MLP neurons of a small language model. Each row is named by its layer, matrix (up: input weights) and neuron, and shows model dimensions 16-111. Each number is 128 + 32 x the weight over its row's rms, rounded and kept within 0 to 255. Numbers have three digits each.
Before each neuron's rows, "fires after" lists the tokens most often just before its 100 highest values on Wikipedia text that the model never trained on.

fires after: " m", " M", "M", " cons"
L4.up434:152156096126146092124143122143140130159151159079067125120181162071135165162110076113111113100158137169129050158129091150071110057141154038165144137132137133066075142194153108075066097100096137099122123114151144128148123164187141107153175092143124151140150184131142135110126186157069113116

fires after: "1", "2"
L6.up516:126155105125210145125146104122167105143177128146118146142155113184133161113125075158133093099093095140160110063098151137118141141152102124096176126186083030113097153198071120116117156151082092150141114118119093137121154083138148085160126120147191095133180104160151144166126114206093114164

fires after: "r", "al", "in", "u", "i", "it"
L4.up548:116085215066172139101201105131117122095167062157081133134191106111101182192151102148151098132168139123121112136138140103184121103172193117101132155145148089182077117156144098138145057151107102134138120090145100076118179187103142121109084125138105144128132188139188137122117169188175080113

fires after: " M", " m", "M", "/", "\n", "m"
L7.up109:149157082132163061076131109121104231148107150100088086145169142062112190123139062095129175119117131153214040138128117124084167085101102126160155102173156130137137097166138108103076097163122188137058054123138078116088088161147130122176163096109093127121127139172112185133143116129118119132

fires after: "\n", "0", "9", "3"
L8.up242:126177071089187064103119080109120173169140112198162109128103149117129170135127137125173101128156167101136131158148179153116122097174125096156136149156126150123126083097104091151120158177093098178133141131120113101094132097157081087156133163184133182116111090087107131154096168187078142142

fires after: "0", "9", "1", "8", "5", "6"
L7.up335:159192095114122094121141112149151150139161089174192094181129149043103127177090162202115166050124131129161095126157106099087101158148167134150143139120142114160102138092239117117093113169169164144157112144102118174096140104158141084156086100134119119153141136085145167118104106185115117098

fires after: "6", "7", "5", "2", "9", "4"
L3.up635:076198087142156116121152148094126142117141138112173159124139148118115117128103111158110141099104164157114126147123196151115134159100146128125231137159180124131138180118187129145190075117120125093134091122038117213089093143145137098135141167151102124137100115125142161160144226107095163134

fires after: " c", " C", " sc", "c", " p"
L6.up165:098138116093172127138146206017169147088136076083082123171133130106161140119126134106165098094062176185188105144134127138123124149159121171153152123152154103170138108153124124121147157157140152164118122103154134074073157141175158109091114101162064129164119153185115178153147143162138151115

fires after: "9", "0", "8", "2", "5"
L6.up602:070151161117169115152133188110092166104195092094069137143104180106134071167116121151106132123157141135111094113105147166116104104131151129112161138135138038173141108187137079165189109152068161118133058120125104101108144068129096127050109154176201116144103092162105136135115112072154115112

fires after: ",", "0", "6", "3", "2"
L5.up220:085186096115192150134140090154116170071129166151110103128112106127132101145104101132135174089182131186129088142134120151134106173155170155120138136133120111180151095176147132089125164187123099144148081134111118108109088075150096113116124114144138088137113088142105154123113075088135135135

fires after: " att", "os", " T", " cont", " of"
L3.up466:130194154134159124118147142094140110112147123089169182108113103164105171174176083144109104104115114124181033072124131114122179169191156134122151132154118115095021070160122062098124090138075106205145112122098099127146090107145146070149141117123145150061116106085063127153077073122137113112

fires after: " B", " b", " K", " L", "b", " Cl"
L3.up365:096131117110157109186160098097158111133226149167112169100086213115101100137186155119136177108130092135123148111176230110141145116087184072090155157124127117184133139127143139157125135115190094122168118182136101164145070148140162116141092132146128152148139147089125164180084116118170170094

fires after: " S", " s", " con", " res", " D"
L4.up170:153146096116154139138121126140151099130140104082115120080095110122172110173102143103179086139125115162151076041143100119156135122182101133185188159174160076203086146204177035118127131118100130098131158062084057111161124075094174122107102148108154114138166126146163187026128117133102098128

fires after: "\n", "ing"
L8.up9:115165150070137079140152153118132118090102111132103124172099163118134138151157135142169128190123141148172158165155145143056180127133081111149151166117099133129094086120127067136117085163143127099166156176159065102090109076115093105106170119088144131108110170142107146092078126135121196152

fires after: "==", " ==", " ex", " Total", " dec", " em"
L6.up426:158144152115125137148138160115158165137127117134149148108120172126096106137131141116168084135098100144160097163162093084035162097169135158126174146140122148172120110167137083146102096153123080163149143101110093157078139143119133028143215120088165186094169166136075150079089140117136107115

fires after: " S", " n", " N", " F", " s"
L4.up180:105098172105200112086127154141192108144131118119109113090169143133157124097090107136119074131115125105171101077111179175073174144140144148180136155155140116171088161133178132126070073158120196104091091121090107060107155141172087130101179128163097142115126121077105134097116106151125133133

fires after: "\n", " U", "|", " (", " A", "-"
L6.up336:101141096082127124104118115142125173061121074168136165065080127178167196092178121067129151177119128189130125101121181176145224103170119123136108129129106072124057162192124062205152111139112137117070141178145099157183141117165086085088140186150121100155140172127132146126101174053142157126

fires after: "9", "5", "4", "2", "7", "1"
L3.up517:134172135048165094096192092135132168104146148086166202086156050120123108099110100130099191093174186140129153100147131171153129127111151108146154150091116111152138110179106121119181101136124157114122063217086136153120132181163106106153098079149112128144099144129093102149040132085092100047

fires after: "al", "\\", "-", "b", "A", "in"
L3.up357:096099180091153143087158093125117130051126060154068142051178112077093162164166090091208082166119135126141052139155135138169147138127120151110147169162101084148139101130129098161175063113164129094114150092129104136080131133162152138130182173135108114156135173155133132112077206082204089115

fires after: "\n", " T", " M", ".", "P"
L6.up259:154186149123143071103093126100128146121106115167108154124073217096113153119140119114105157133144128163140118141144148167078142127184157079202125136139153147124098156134116122061106112163144137149113128172125116098150071100217093095137115099063162134091110132156144150021059168105144170143

fires after: "9", "7", "3", "8", "4", "5"
L7.up35:087201148091165147093136207120143154085187102150122145146116180165163151154101119148147071111121156124154112141126155077124125169113156153095119127153150040118114098110164091091167133196113175102107117149130135091169112082148167083119183123144127115157109166134068119108107198118120083127

fires after: " n", " as", " T", " N", "N"
L5.up360:121154116047134109112134119158151191115120152093186131116148120124135133124095096162092072087137087143111103098151210171139091170112121148147162139113147105153134163124159103106166124198110150175087057150081112147161151166124061086072057097167115144166145094126139116109147127056135134152

fires after: "7", "8", "6", "3", "2", "9"
L4.up421:145188130116185147157192077089146142115217152167105139122126119155110086152119097123112110144162209177122135067133184106100130114090191102117185110144123135086130112117140129167118080194109095181152094158173099151106150162119099105122140096158123136131150182127114121084119188083126120115

fires after: "1", "9", "8", "0"
L7.up413:138146098141151134167112140095146106127125108121132129185137171125062081126136123137148117151097236161139139031107119132148101118105170097155184142131081100097110158118192080125136127099119128120141135120080114118121055072133116118093089177179174131123101157131170117152082185067093145066

fires after: " N", " n", " M", "N", " An"
L6.up106:070100144102152148085161071159123118130128056111117134086179178116135171149132129185139125135122131162152056107174146069117145127153156082132144173139126141158065126110183122077190127156137148097065125146158111153157146114187104118078148120085116130091116190131101088073117137142093097177

fires after: " L", " W", " D", ",", " l"
L4.up616:111110156142129121139122148126140192108141141154100138139104117094126147054206131141166139093103133150166092131093123133083155086147168136128161139191146128154115155193149115136077128108111103097154140103103076148123077152135146127121115135080177132078119131169163107107078097120155136108

fires after: " n", " N", "G", " g"
L4.up456:122125103092160133137150156151215134132137175116152183155116123112146061148123107119145096128157137173147114065175190135123148133113161088121132127178148116088117124149121063100180067175112128167115112119119103139175113110213157107105143073131087142148152213100056104075126141144095165136

fires after: " N", " p", " gr", " comm", " h", "w"
L4.up599:148237124135147139142137164069138130157100112131165172087145117104055090160147093138125177105130153121169073133143147141083124184136093061152143126141136121132165142099141133109155143204071131196149081144103121196110118164187172152128148059142131157113138169117172173098124067142155166092

fires after: " M", " m", " S", " N", "M", " n"
L4.up551:139155142157115135123141134130141188112092148082118132104141069100136152100097137128092145127107146169151077103145100119095168120124153091170122114149117134049122173153105112086108092180089162094112074123129122073176149111209145107069146091161135147075124113223087149079113116085065180122

fires after: " M", " m", "it", "S", "us"
L4.up435:139120170063197109136195129120117171156119151109095160106119172090125165152117154110120149132154122142157119128133132132115126066082177105193189159102130110077108170144189096076125151155172141105120111103155104098169132073165105087111174031129123114137140153192111131085110168143099104139

fires after: " R", " is", " r", "R", "or", " Br"
L3.up179:096136125122157116046167089121143091125170146123126157100143108113168102163154119188125083122137167129092061124149146118084161090115135034215135152178188109114138155138121119154127105115174159116121065137119118151123175161204093113127144127175153110156191173113163159148143110114109129147

fires after: " Rep", "ese", " D", " L", " La", " d"
L4.up361:101126169129143113087154087069167099112182163143122112151109100158093172087226081168178120103109185169110163157134098101123174062160148122148160141151150114123142162153210062071120138117091133130160135122141112124098145147090134088132109159200156129117130150148150117136097136114099111119

fires after: " R", " S", "R", " r"
L6.up394:093185103121154073055110166122179133111125158125144115156127102143173184097146121169170061107058140153134141072143147089125170110113150096144098191197148104101115117121203109142143166188142188071079129098067087137162163147152141120124131075106157144144121128144147090138119128124079156087

fires after: " (", "-", " ", " \"", "/", "\n"
L4.up281:122104123103114142097140116135135174057120082144091189115117128079108142148182060178138106167110131120119149127133141116149138141163130100140115155124126118109143169140151089165135108173086173143116104167102048072150139180135083128097108132149142157077138165149147159078069199182078170104

fires after: "8", "5", "0", "3", "owever", "9"
L5.up431:133144085112114113157158090118121163059153110126165130132104137111092130204150109208116102109144153128147129102144124122122129113142146150117214134133123083159137142127140130166073183152150142171165099126072114106177075123162093111124137114114082100140153096164147151144133115183099156168

fires after: "==", " ==", "===", " F", " f", " ==="
L6.up157:125137166095112171141100151078162227126095145143116151156128166115114135175075096078157128122113158164139110150152143135074170118200171174196127141178080106185072090152122109131103098126142125152166115132090076094112143080086106091073131099142136122089190167133128138092099123126107165154

fires after: " N", " J", " n", " l", " L", " R"
L4.up74:108140106112188144089152082124147151119129139086149156124166096146081145126122084108149097107103151124254091117151190165104117169116119100148232132169154105096106160176131106116172136141092151140077087179154112160096137173149107123132129061114091166072120202112122127119116137157111161139

fires after: " |", "0", "5"
L5.up237:154192177089124160095151104130141199153215122133137162130207114145155140151104112069104057144173162114144128110123137147104116120178206159111144159117116115129099077120120116182106121181133175183157079143083146090089123133111126062178146077210135160145111114120086103115109139153124097088

fires after: "9", " ", "1", "2"
L5.up417:150163098124141132167154083139150165120151151181151127130112184109084170103075110189114162112097122169118139116146141129130087155128119143151208143149157098128113177118125163162105116172059133156112137094059108152085096150132151058101106184113132118153129086093130131102160125152143136156

fires after: " M", "M", " m", "am"
L5.up94:107165132146203079075137112131134145111098114125068143108125161043125170134140131110169110137146188105113088042139128110115148082122129095180111118209147116094099148135174085063149122093144096069128084143166114113177139111137059127132119142137100107130212156171132155133095130161140146121

fires after: " (", "/", " |", " \"", "."
L4.up143:110176113107142145124146105142116162130118115161092087118087114107083170163127109134130142163120134142128059091114197143099113122096146115119100131117166102061131165143180062082114121171098146163165121118120066118152121146194098117110117123150116145147122181096118122107127179149086200146

fires after: " |", "2"
L3.up187:111188157116182053099137129101128164136176124100103105183183139128146152148091118144127078071151138134119078115144149119076103094137211113125133156116123132136100098171092131135125080193124164155132099168175106074086151113108098044113120133182096078139096142143166110177088130148089089093

fires after: " L", " l", " F", " New", " W", " Br"
L6.up502:150118114123124113116205175138149115134171131181127089107155191114089158102178056179188130152154078141139136169138171176080174098105159144146158154163156085156127120143130136188079161105131161123099141106140041092127130083127172109104087131148151120115094129113137098148116101073150107126

fires after: " Ch", " e", "cc", " E", "b", " C"
L7.up308:145154101134156113114118114038213157105166125117085076131133102133105109120191089212127138096141142113102130076135128164109169163124148153133158131107097055146164158164128119127132117173109127173164161091106129183128117104159151107147124081106105136152178136159153131151161210161147134120

fires after: " H", " C", " c", "c", "ra"
L7.up296:091174144117124123133122175004138130140227120109125138120115118093147132147160132117184118090116143135113105106112146119147144145120153137128146108113118140141156112106130112107113124148133146195130083068142129110203153052107149095144078133115107104183127101155188161140148151145136123123

fires after: " S", " m", " M", " gr", " N"
L4.up158:128198094099156056079141104133141124119143175103134114148093103126096108120141049090121138099164115139172111129172141180128143118138142062124112175155124140091154128169144126169172146190122163168087084164071133155137166154147121128138171080172187147178146211187116103100113096137054203097

fires after: " w", " m", " bro", " M", " k"
L4.up301:139204176112200073124192140108130142129169149161099085171115141089133120058118086074209102092112092156181161144162169178049152077145129122148169136117080121102120158145174132126102104168110180140090113114099133165138111099177142109135122118160157127173111098135146097159152095119082150113

fires after: " D", "\n", " spec", " d", "it", "D"
L6.up565:099104093064133023168153139148108112137133099109132106199140148143177179077137119134179100124131129157170119154140106101084159113177171119200140185139125109116120106179169091077088132091169114076067154178141088094088103102149098123132123114155170133098097114106144106119063086124108127133

fires after: "5", "3", "1", "9", "8", "2"
L8.up121:141141106121116129108121157146115109128162131103101154106138139167120129127137161137178078081091146142223098133095094140094125134172163175122056123193110152125132145123191104113149138179189123156133109073136073098131107143202121082112144127195117143122119083140129127124122184133145156142

fires after: "1", "9", "8", " in", "2", "7"
L4.up49:085143098070160158123180157133125098098155064136083093095073151127147130099132100181159090135153118146108142145104148187145129147141138123141210156080140104155143087164141113125153146124132108095156108091120152158218098027166135123130137156131139174175159180126162097163140110152103062065

fires after: " ", "ide", "ur"
L4.up439:110153178075090108136117101128121152061134098176140117138170128093084066156149060172115076202164222104107105114131085102163144121114127119150108161143102096174133152154171105178101122142072144154122153193110134101084127151097107131083152142117139175125146160159100115132135135133094135142

fires after: " c", " h", " p", "ollow", " C", "he"
L7.up75:131153120134204105139140108053142104113166103135052109179115126107157176165121064097128136099099109152110138170083118100096124119179127139211163120133124150141147140122157123123139089149100161221155170119120128067135127119158160116138114075128098190170095142188141136124147115152126114088

fires after: " ", "\n", "1", "2", " (", " In"
L7.up281:064189191124125147128108185101139179131176041116090059098065098127123169112149147159116180155149118208136120148086137123114200119173117145134182112154133094143124137139146062138156122164115146072174132143159115164166120112173165093138103125127196167068134187084135131159127104126074098116

fires after: " D", " T", " att", "in", " F", " cont"
L3.up397:154148109131144131119125152069126115124141142173122144105120173070112192197156099130129108096082105124167025141143100113076190122152164106118156137180096119093080128156075085132153022187115087150164162083129078107115153126120134094130124125090117125114163168161154187160136139135066139101

fires after: " N", " n", " p", " V", ")", "N"
L5.up308:099158157125124137127124141152173106123108138123157160026121092149169177126113102092162076117133122122210127070151113157077155139127172192123161143169157103175107161164127129134152140196081154091148061173112145125120187153150122072114144093145124141093118153143091160113125095098095170119

fires after: ":", "2", "3", "1", ".", "0"
L3.up250:039117119093164137093177102086136115032126163095161107176104172156075111101140092148106114082153154178116118131124210158088146190105171149112160137103203115102130081153160074102130140127144088156145173158111115143098136168141142085075166122142163151176131111148106113165130141124113141120

fires after: "0", "9", "1", "2", "8", "\n"
L4.up325:153176116113176061152149126024150135110207153138117150110148159158089130159166075173111138129110148105133169117115159121082172102102136144146138133126153105068077135132174098139142110166179119111162145130152084145136094134154148130119153154156156126159164107156114135164120104114146161116

fires after: " D", " f", " d", "F", " F", " the"
L6.up176:104120179109111154174112136071124120152165117129151130143086122107135179110123113118111155120118194175112104105102131136113149092150098133142107142146183120087102112174209054095166146187173105145103114116127086107125102079112157113096103085169202103177157120097168131124098144118130152144

fires after: "1", "2", "0", "3", "9"
L5.up410:143101098083194136105161089111157117092164133150097082122174101107179184111140114124165117059147116094122043069107180084129132140202221137109169138186135106163082117125127127092121145162106141123164135133157090133145169117155188093157150077135173081155088158127125101154141042170085139104

fires after: "0", "4", "2", "1", "7", "3"
L8.up485:144241092067117129116105097068128143101141097191162148106126136061104112117160126115113136122147201139110096107121126183157107096165132122124182163149167142175115096098152138096137145195173145139140126106085130154133111104164075096100094076201117105116106097145075151138065149123080142156

fires after: " N", " pr", " P", " em", " cons", " p"
L6.up332:124158136139141128174142115131166144144120146140173109095158123073044138124104121115087150097122125209164037111170143123078171152162153170142128112112119167187064101181162102111144130169084163114107041080086087136150127163180132093133123082112114129135113183153097172117090090165137172155

fires after: "\n", " (", "-", " \"", "/", "==="
L7.up397:153143103081133138091164145153136203084123126126097145070136085125092151142164051118111141163147102199110127141166141114128175111177140115114133139100064119135164119124139094112109096126114147113048116193159110151229115134163167126078130111150155127137107111126118152128110131037127098160

fires after: "6", "7", "4", "5", "8", "9"
L3.up147:112172125126155115171183164063153146120091105098178149082066082157083096100098059179089140089165144166107067130108123190178151087100143166134189129103166069180106093118131130123157100102177135126127031150087136148086150186180136109115131093139115134156167128127167134125107097109078149135

fires after: "8", "6", "3", "7", "5"
L3.up506:130201126129187142128159120113160129139191121192112159067160101116143060196125143116117116174140172125176107130121201083094141149114175046138178119107161120110157092119147123106117103138124090162147137130166118148162147179148078110129149070146113132101191183107155163118106144112135150102

fires after: "0", "5", "4", "8", "7", "3"
L5.up568:139175130073199090101167094113114155143138077135127076100165069107126083129125112142146105106141189090178061132128154132090154145130186138107120134160119133152147086122134069148183106235156110134128131140138092135141084158189143121147131133160128149072086136166106121146143189132158134142

fires after: ")", "\n", " ", "2", " m", "5"
L7.up215:136136103118212067106166152145117141158159096106107159135125135111114138098080136081135120117113180119099061144137183112096117103137223142122078172171146168164094175118132117157146114165143077087140169168151097110118163086151133025116161156137116085118121111134113094150105166135081100111

fires after: "9", "0", "1", "2"
L5.up162:115157104121202129168140108121132122097226137178148113149167158099108172138094117165106141080059146159167106118098112130088075134132164083152190154156092090129117166082161135113146048153070121092137069085057093104140071073127134115116166132204192109122115131149163165119079125126087105112

fires after: " l", "L", " L", "est", " D", " d"
L4.up448:113105110114112063113161158077146146110175133122132120148111146078080162091153063117164099134105114121149106125105139134073160070151143118134212184198099106142136129152195122148072136189107119093084086122089086142085113141144196122125090124127177150093118173129150084142145091066160122117

fires after: " n", " T", ";", " w", " N", " ="
L5.up329:086135092124133084136136135149157123104134196138156211125181189118115115108102092168156124114149098163131126105179099132094163135122179103125119144158169104087064148141149124119170117176125136120078073159110119136154137175131110117126108064173127099120109115054095099155134119093131169156

fires after: " E", "E", "A", "ro", ",", " e"
L4.up1:110090097098182076088170137128127089109177119114112123117145106090142080135111102122163163141122139145129076112137148189062199162152110123166152154109142114170128127190164118150123142136091122137145155098063128166114121098198121110095204111123110125149113105096164169152123157119118115101

fires after: "\n", " ", "1"
L5.up543:141138193126129068121139161110154168080114087095113116134115145097104165091144097097165111153135195152178158067118098171085171147151126143125127134089163092086117092150103086135165057129158113084127144134124017081181135091109111131104117139122177112104153129195069100134095129131131127134

fires after: "-", ",", "1", "–", "3", "2"
L4.up282:135159081105170137139135081152138127082126179121156100178094111103108126107095144104113142086149094238161070162129133200101110140116130169155195132102172107186134128154175067088137163112133156137094078094090129169161147167224161082070157066156155132105175143157157138109129162122153158153

fires after: "0", "8", "3", "6", "7"
L5.up547:126130113124163133149120095143182167178175089155144117112125102117128077163102053130125147147127143150203143157199190119108149185190183060124156111093140119145067102107144135224161104127139101173140087109081093128139134134162069103118141081117115115140151162130118139126137141156120142152

fires after: "0", "|", " ", "2"
L3.up377:137190109060203102130154120115190157125174088124108136130187136098087132140125062120133035121164121176135110107153182161100129082106161150125039125113098106154103086156121069141162133116172150108142138128123130064121140140098127080126121116177101126142130160144129097128089109176139098107

fires after: " |", "-", " in", ":", ".", ","
L4.up377:143140192099094148140189103125128122083108164126174154152130154117083046133114129138133119082164148172154112145208164177133146173101123111117134153127115110134102111137177089102122183121091129184096071110101097113145111115176199107068121070163178123150141160180096132091138170134154169112

fires after: ".", "3", "1", "2", "9", "0"
L5.up545:089132176071127140097169165102136137121170152110166149183107147129141154157123059180108048107101180099117136132123140174138132140125191162163140161087175080197109107139132017163106081177121136111115088131144141098135158046090085063029161103160115135134114147173114134080123184142145114137

fires after: " d", " D", " s", "im", "r"
L6.up574:128117161111135121091118146100111079087211144102105163130156162174162104128101127119122101148062137128125164141149084106137171090186100123182125168138196090125143104126182029067153086153089140131150172077108110123067103104115173110093137136185171094117174046122140165109071111104160134109

fires after: "′", "'", "4", " −", "°", "3"
L6.up431:124144125123132106152177117151119147183126131152153130165099112118081139166131120177130137123097196156151133115129157118150136131091191108102089135166110099134146133135128095156176150171111040200158130125182055110100135135158098102132159081112162118102117138161084089150151189158091132143

fires after: "-", " ", " (", " un"
L3.up450:133138159048182126133140114146127175121121143143143145082171107113083165124124138139130142162129165147136072127199133132141176120113133131136122179174186072125129152128096067106167122129127233101107066107089091111114118109193110109008078175089181134162158165109070128125131139163106125142

fires after: "1", "0", "9", "4", "2", "6"
L7.up360:162240116125151101113179141072139143180155137127127136109134081034086124134128159156109142079100196086156109082101118147165110105087176091102163160112097130169140067090122157146124104124143120159138073141086130160116118146153104091162085046205094080121129117110141110131132158146098111132

fires after: "1", "2", "6", "0", "5", "9"
L3.up87:116121117120204151096189154132143162128169162183091118082121071117099091123112134096119133090171138154137116169108184119096203161186147110095117134106077139106152094153156102109098123159098095133120121143161101134109145100191098111148147123138101116042123144177107121126091148125088118118

fires after: " ", "c", "ur", "ident"
L5.up146:109127188100136154145114092144160131120162118174111119219063140099069067135204124197110151133139212111135117116124072141146115104136152144102107177102159127126088138156121083136078152141125102107121087168151134142088119142140096124125103141145092183179104194151111132168154178124135158119

fires after: "um", "ilit", " s", " M", "en", " m"
L3.up516:165151142130191116066154119130113125115165081164087154119185148132147179124115073096163089163135154116178113122138177168076167102101135107178147154162140087083102147125176127108113087124121103088156110093146095111116140144195161126154125078122141085150173169128171133118164133154045136138

fires after: ",", "3", "7", "0", "6"
L3.up254:123116126140186163132133146153216171096147170141082113060068075124101065119111107143119146129175117135156140155127136090115215172169131121123170136093144130099120117144135136100116128136074119191130091154145117170098108151129134101117139063118070083110129138119095143083103102133122133160

fires after: " B", " sh", " b", " m", "m", "b"
L7.up115:128162214147149052152124145069144140136154164127137147130115206103110184136184138109125141110148146156099121144177118105114142124111187137131145138149121133096100102146127133095154168136167101161147141152156071119091087113159114095134134053167160143124127141087142146157109151150181183116

fires after: "9", "0", " the", "2", "1"
L5.up482:132106087162122146148150152085146160079180103148190151176133134083078086176133155124132146144137134151170122126128185109173100082117158114119185121129180085168134070133139113123125100132105136099179052090086127149120148108152151117102159130181100147152145105199141188125125071136146147128

fires after: "-", " (", "/", " \""
L3.up355:144113175110177159130168146134140188103141135142125114163093107078152174133142110076114139119164199141157076053114154157079135090124128128122155140116102115142125153113201100095121068187094195146131164145100103124092067123174049123114157149102145146119128160143072114087104141149083147115

fires after: " A", " a", "-", " (", " un"
L8.up506:121077101063127092104163164152110142120179142150106106170132085115192178084166134162207093161161136194172089160117168168102166123153118119144168139156125110104102183152160134127094185110154141112117140110033116097141101140125137106119106151110084108202141151162081142107091179139130119154

fires after: " N", " R", " n", " pr", " ex"
L6.up569:118139130069178194056125154140125086134174111114149163096187120127088134098142106139120076108139106165132070017096130175140134109127140126156126150136134102152081094113134093091127130165158164096121075099150113156189097145099139105136192064111119117111150202163158102148123111067129123133

fires after: " R", " r", "R", " G", " M"
L8.up406:121145107089186075074119138122157094111143156145144131110158153100143149112117141172137056130064147147083096122146134108152161130155145052121108186108118067081118135116104071124143144181123109132118092108137082141115119132173125118141125090099126144204222176108135165099117091120100201123

fires after: "b", " B", "g", "st"
L4.up576:128145084126158116100164106023147124126160155170106119146075161105137118119167065129141194155067111122143149095138175147089121107116120113101169155165110091073110158131155140151099077164139133159119130194094099093135084168153193130140120119122161159157086144088135130170136181071110153071

fires after: "4", "6", "3", "0", "areer", "7"
L7.up290:081188167144165097094157084092145163166106097174152076170169087027078135121108080114175089116111167121106135122147158090070105080123194166086125167164128139130078072147142085129093112182137149108119165133136110120138162145158060105155082115144099120129085151141128135149109157137113138077

fires after: "-", " (", "(", " ", "{", "/"
L3.up140:071107150102152161102120138162114170068125118131110154165124126097135126082126126162112083149168148133148107142147190179139138170120133113112133163136155113096099113127178103082103118147126159133133080096044109109157079151156103111063123144136075116134135174117089100107092185154093149124

fires after: "9", "8", "7", "5"
L7.up14:073157107132159119136119176050134125066171105118125126091128165076082181114146104169118137124156142127112129075123128176101164113129164132154191136087110094098096110124225096116139122147126147096160084089107087140089095092143143139090093195150149090229119158085164124160104094110078125097

fires after: " w", " W", " F", "-", "F", " ("
L3.up167:053177113109111148129131132133120187120132124191155134166126097114130102130131086133151121167093126161117133068142099169095133155165136058104129148197165117095076168181159070163145124117090181130123134149120077097188112084176123123084103117166126104165125137120096119069099117067102137125

fires after: " R", " r", " N", "r", " f", " n"
L3.up127:124143104102153155081143071153164115120126153101163163098168108149145134107133136197126084149151167197125120115112150165164128118167154064123127162152125088093130104125133095109137156172108145062093119138071089151195127148202096109117179128112174149089182206124180167110118133118093119117

fires after: "0", "1", "2", "3", "7", "5"
L5.up65:106223132126159137157179129132151173066143079137115130163076087105103096205116111163141105065168192102097062074102146138133136103134198146114193126093141105197086061120221118113101085161161113099146100140115114159151128154155144126117145085160125122143120170110108122144105134172110129103